Weights of a small GPT-style language model, trained from scratch on English Wikipedia.
Size: width 256, 4 heads of 64, MLP 1024 GELU, vocabulary 1024.
Architecture: LayerNorm before each block, tied embeddings.
Training: a variant of Muon for these matrices, 138M tokens, 8399 steps.
MLP neurons of a small language model. Each row is named by its layer, matrix (up: input weights) and neuron, and shows model dimensions 32-159. Each number is 128 + 24 x the weight over its row's rms, rounded and kept within 0 to 255. Numbers have three digits each.
Before each neuron's rows, "fires on" lists the tokens most often at its 100 highest values on Wikipedia text that the model never trained on.

fires on: ": ", ".", "am ", "0", "; ", "ard"
L3.up317:122123119141129142131132117136170146114221095136107120139122151167119127091129125139110118165136095141115128176120119131104157167169105119115075135182120121185112101146171106118166147156123130116126146106155143152131135102130143138144095143117111138120210150111113114161121156120122113159137105147181118119142117106154054192129136122113141149110142141123162151121137125089139120156111

fires on: "e", "is", "ist", "iv", "im", "ak"
L5.up127:100168115117092158082151098135148118095131123129152141067125125140060168127133105170149115112132127146093121125116145116122128132142153098084138152127130120161155139133103125165116089129124171146107114148115138138109123124150128122112146153083136116123121107156123094137135099158130119105157114118132126076109169114101146138155125173108128097131105153118124127148090109171078128120104

fires on: "Mus", "il", "os", "al", "ot", "end"
L5.up537:102108117126151124107142072129127117197122154171117117137135077109118128107122109139093139095114136157123104122153155150152137147124167132117101123161130112111132126124132135109112114131090117118129113163106148143148150096125102108126142089102123163099151115102145142139128136148110113162118152097133098124180126153096138117148124124111119155102115134196139114109159126172092135109095

fires on: "ed", "3", "3 "
L3.up455:116121127121148141116141094141134135171149157144091106121140099105100142172115153094158143116134135105224106111116165148129162111128148122138163127143150120076142130164146106109139137112079158154110161108088153113121131138124120138112107130135144106109140140111105142120118127136119143072107139130119069118125101123137101142098122114090128129112094127144094134147127154111109137159109

fires on: "ro", "li", "our", "ri", "el"
L5.up809:125136148159154147161110121125152074141122155108124147117152120134127130102111109093101115130112146084177097108087127142148156123117127106120142137152083122137124131144139120105173136152135091132135141150103147099132101142089147149127151147096178169119141122128101124170140106141152110125135151156095166130118139145096151189133167163144110173136129125072127142109083100148137151123117

fires on: "ro", "us", "er", "of ", "ent"
L5.up561:114129152129123162094106124144070124077088133148092182128109100104104154137127132105144164136090128146082101143153095117095106116123146134157121109141145087134141153109110132122115175150167149109128117150115093117133131129118119132155137125128134126100107154123146177179126113161138140138123111157145178122183117114100128117161138160095136121107140116101156140129115138112121106138117

fires on: "or", "if", "tion", "sion"
L6.up917:108163120169129133208132146103111117178148141139165099082124134098081080123116122146144110127169090163125115105091093082100112137116162137170087157153104096130112093141115111116153086156083086094139142108117143185146146090153142161108135138150090117140109144112138127129099126158149098120128145095089110144161136138166137138122161156140148123110091141170119184156122129127162142123142

fires on: "ing", "ong", "ack", "ong ", "ang", "g"
L5.up257:163111124110128103080112111116122161138095096112085109137125100129124141121078128107140111167088106098140099102102119146093101104138123167146168123112069157112094068114129142069175118135148161103120166127119126149140120135132130112108139190129139139143141117116121141097132156200152151115118170134129097146123109134140130111095151133142181109099142110145102141115153135114156120104149

fires on: ", ", "and ", "- ", "or "
L3.up967:084110130113119116151157127117160132146137093156117099148116105151099134074147104163129115127125158155132140119132176140156153167123190111084160110143140128138186092148219114121106126128129126084100143101140149132124121140127070128147121129127106130158152121175146159142116119148113115135121142069153127125137116161109114117119140135115114089086175126109102106135117117125155149128073

fires on: "t", "t ", "es", "all", "al", "d"
L6.up978:127084135130167102135125115159162118109101103109150135142078141132145108139145162147087118146146122162089093137070164129110146139142144123160106160136146136183144112128150122165131097069137127148139130156146176099156142158143096112186142158145106144127131149116128122154091133130148143129138108095146149113138159174133117128136142114104165119135156105150119111130133133144079120150129

fires on: "int", "ter", "an", "over", "ag", "ver"
L6.up814:130135118164134166131113144112112148107143144174112114162121131149100140064100137136093125183130174096152135119127162117155110127157100125109122133131115114128086134103108116140140103129170138171087134163163111130106109099081159150095103157134085140119088115099094117123137157146102158064120137155082124148106131144144159154127115083177132098121108082138107098146124157108162136106153

fires on: "ir", "pl", "serv", "or", "ur", "B"
L5.up906:149138115095119141134103124152100108091117109103153125175101098101093105149147128148134145158166133154190140118057121120107112150119127138107155096156110124078078096151098143131129118117124102125125115145097130134139112125086158127149147148165161105129108159121095097132127144145137096162134111131191133122121154159101099136130153155140088147127155079153153134163133116125125155158144

fires on: "and ", "pe", ")", ", "
L3.up645:113145153115124118183154133128144140109141136118166129127110141180105134142110089148126132106163159164113095120170134155055102142110135124124125108113132155142194140152112121160101110124165114114132132135109171127078111146171126146148104151151127082128101138184106156142130089159155093123128133124156126110125135165144113134140155111106137103136156121110096135140122144120137166137113

fires on: "was ", "were ", "uc", "-", "he "
L5.up56:113155153146140103110116115079089127105123138187119128185125102195121099110102140119096153115102138131099101140096124116129088151153130095125089105147180074104119147082157131074158123111125139128126159118134127127147150164146122167120106109130153147146127161134091131121153124109112115104106159141107081136165127105124155146105085132152126124143117134143167131108123164119128097099101

fires on: "ri", "le", "res", "r"
L5.up140:144115125178119092131146145137132109145120131092147107085108104124190140168148137137115111130133132141143109109142103149154147148081120118104133110108109126097112149099145119137123125109143118128122103109130139115092085105146095173134152111139111134134135127102119098130132092131102174137128142103104107161128172090118123118092149103134150137169141123130127079141158084134126147143141

fires on: "al", "of ", "it", "i", "ti"
L6.up769:088104121119139165109143117158104097194148097134086156126121157115118144096116113114114138119115142157176129148121158125116139119111119079100124125144144138109129144121095140141186127150138154168093113091150100129172121122140107140130089148156136126174149109136129153163135104127137062142087166114185163148136122130110135112119144109131142107112123113120137166107157149125131166116133

fires on: "ed", "an", "An"
L3.up180:123173131156127182103139148142124153145117140123145140162144102122117165141148095079154159145141113118184115120140185154177162131126140160122124151115069122081111127160141105155152133151092123138137129132088103142172155116095153163133106120166151167134126149135089118109122123143130122146159108115086060153116108155136094186175120107106106104134139126128104167150152179145128117114082

fires on: "al", "ach", "gr", "g", "w", "j"
L5.up954:133113147132113156115132147118139101181128140114125158130135159097116113137146121135065106121081164129176132147155175075147116113126203137161151125127098103079129135159132122127098118139188165137175120134134114133104106105112104139127084154099127139115138136142119148146102127141109125131147134123139130100177108107133143071149113164111173160161111086117144111114159129149173164120119

fires on: "t", "d", "ti", "ty", "g", "n"
L6.up916:126152117138114101139125151116130163094114081123132164092132163114078121136118135115142102135128111123066130107152118123078119127117110126160163136112120152145125120110127104176129093098161136157128109131119156123091127153142132117106192129133095104123091152124118153144123139144152131141145140148136156107140162154114100136113129132116133163096145115103101148081139106143071164148112

fires on: "or"
L3.up63:101174116124110153147078147114084125142128132137141089147143139120107088133139132148161134135146134149139132081118138144119124143106110162122114144112152101178117092120142139103145148162099105112094129123096096131124134143123146125120104167137113083130104195172106103112144146162124103108166084134117112145116134121091097127147096151124121119165146154148151121159092111129224157141082

fires on: "or", "ou", "$"
L3.up551:124147128150120106119101131079114139112121125112173141144095103089123111102126109102123138090145133132108120138106111068136141128134132135098115089139136124146111126123133109113139127145109110147136130130118071121115125101104111153173113160148128194156147158178115127101157164135118109108102132085150133163121148138116162121121069140152107105112115118103153097132152131111113115192135

fires on: "re", "et", "it", "ri", "ro", "for "
L6.up947:134122103138079193131151145102117122141152155145124135138143157144155129100109122127137135119132135118124084115121112122153153102104079138141116100135128132073157146082152095090131156163132113102170123167127156149155093141100176116144113108125183183096137127094126110147162127122111125136167129186104091126137106122127143137108105113116142114152156142083060140126116127146141116105111

fires on: "us", "of ", "at", "ish", "it", "st"
L5.up565:096103108133150131107118156132123110099123139134093129195154149122124179116141127147154137099139095099110104145117102090103119112091137138142151129122162138133170115097121131127111137135094152111108096102128125139108169116151119133163151098138122126200105107124125138172074132134119129120125131162156154112112111171088142130126145119082125115111125066139154134200156126121132137135119

fires on: ", ", "; ", "ce", "time ", "and "
L3.up854:117153103161127144171109113137130143127144109142167113134090113126105123094067104128136144151147161137133137136113118121125135129114171119101108143135144149157125139114138087147133075121144121101114118112151117140083083133129119156107106113120097098177144103173121131150134072129103125129164119068160143111145118124119116143136101121122129095124179093132119113150155113160124134164110

fires on: "; ", "ac", "t", "or", "si"
L5.up577:124124135188100134100201134120141154168147124134167146138167134157065128115097154111102143100128122131134142070146142079108090143138130183113089124152129130126163113147127119153121132094091096120142089131124138159110116146127126110099123158149123152130133139165111143131135144160127122112100095108137115151154088119149134149139091160107129127079093142106177139106165150151119110181102

fires on: "or", "oc"
L3.up1023:132108131077123148106106141089071137132107128104138117095129112142116115116102104171190127144171124110138149084150118138133096116121135104149130142125157085115121138135156122141111190181119117211134160126102126107138137128163148119150128137177138126108118139129083150157135137136151137115117087140130128136114164136101101119103115090123148118098107122115116097133125092163143152124091

fires on: " ", "; ", ", ", "A ", ": "
L3.up40:109118112092153093134134132109122159192108131097121102137141166162123123133136109131164140115104141145086108112131149136158103126110110145149129110118126125117168051127126146117122140122161060148175140124132139163099165138077104186111122123153142151124147145104154071108124133152104128150094139167112156142115082145105119165170156115117130130129161159135111147112090132147126129104074

fires on: ".", "a ", " ", "us ", "===", ": "
L3.up30:151138119163137105129140135146106104173203151102116167128147121131143107131187109153138145139127106148128123124124143157122161131137131127173083155189100094133154148183155066131141134142127121106115111118149084135158138151117119167127166158135118077114188140125110088156110134145094125132127133139138146147116126087132087133131144108088126124125140150137131116139153133090111125146141

fires on: "el", "our", "en", "00", "ollow", "en "
L5.up484:104128130118146116084113121114136150108171119141155117097121123147170121111130131152126135123137157129116108164118102150108139109099077142088094102170170130117126093152130113125151138145144087104099099095098078108105152147107073093130121135114169133130150159105140151145131133128099157092171168163154093074164104110094109098114118096105102111133154124128122148139138119115152122145111

fires on: "bu", "it ", "g", ".", "ver", "un"
L3.up851:158175109138145094105143135138089106139151119123125129125151127140151149141152157163127083120095113135075142154075143147172147106096114149147115130088103149082104144133145115137163129101123095121082141116093139149130104134126093175123161118130122137167148112174098080132099099124102143106133095133159083119149118133157112149094096131085124141125149151115129149154124131123113163135074

fires on: "e", "a", "e ", "er", "y", "it"
L6.up779:130162173136088153122149124106104110091122113142136133106188136076134127103154101122160134122145148149118123141144111106148152160146103185160161122126137140126111118142184096167156131111146091083147111123113163148127103130117176092119120102155151138187105128106136135160140117133184157117125132097150071098106090104137116139124086127115107178101129091114129119124122129116097152130120

fires on: "e", "ul", "o", "an", "a"
L6.up582:138138125088079167145143128129105053130166119124091111070166167123155124114122090139124155098120115123141111086137098166155115150166106147074111092130125137121132167144106099141141162126126086117153150122123150133126112088124135117149152127119121135120080129105136139131108107112147103133135122116146118157125123101128121112125167112124137143127142100115128091124140140133105169127135

fires on: "al", "/ ", "an", "W", "as ", "i"
L5.up226:168134112109139162129143167148110098203105091134136107158120144150134138109117147140096119166120097176132117156108156121158120096140153077097113140165094123152157160064086159151131153125101148087121162111136100142135115112157139132107087157127130160140131138149130109133139141110138150132134101164130126111147134106110134122154118132110144109079141107135139142125106173106140105104106

fires on: "il", "rec", "ot", "pl", "m"
L6.up283:108105092127147081112133130180142080143163068158103124129133135129137106143113110158081148154088128139148097116149150154087172152133167125166107090134113108131155071129129139122134117146146086152145131120145138109143152153082134106137137139133124196096128073139143146143167165159133086181132145092139118156136145118091099108114156165149156155136136122099143146114134141131118126117146

fires on: "h", "and", "st", "p"
L6.up368:101106107101140177165164102151135145098068169109147134145095074112153132141120142147157167107126174109132159112145117141101170113117107119148148145130178171100145142159141155130164115140141145106093123115092187140148144093109141158126080133174144114120101120124117160127099118141155098150104124115113100103154106118122141122132137144088095102127110131099136187147112080136135140118142

fires on: "Ch", "of ", "for ", "Se", "ing "
L3.up568:160157137156133134160090107151130141156082168104135141156130147147128101139130067133086153129095154118197171137170147119146113111133091147120151140115166137097094095094108113170110115101098126120111130124103124094120128132179114135122124094105149143129125124105164096097112168099180140112145114152157148090122135083135117129158149148205129146096097140113136114155173160125206100109103

fires on: "t", "ur", "pr", "om ", "er", "oc"
L6.up327:135090166163103079135104095131131102124142137163146146142081117168146112112109152154134143119162130139109137105112107136132123102066134156127130108123121072066143151128083123119184138141135144186120144089190174130159166137137159143132136101149149164135156116122106103101086133109116110068097132146120153137108131136118122101182124105165129116175146090127101127109131103135148174094157

fires on: "and ", "/ ", " ", ", ", "m ", "t "
L3.up291:141147131115106121129165104140101153151135089120097113151115130112133135178132091161119090123118123181129159117136182132096161078094129142134143112103120125147164109099160128124074086122127107137150141129141123135121141142134104143124103128097157111116128112180134149138106129147104146130158104165156114120115101132118134138164122134090100135146148154144110154106087136078119113098130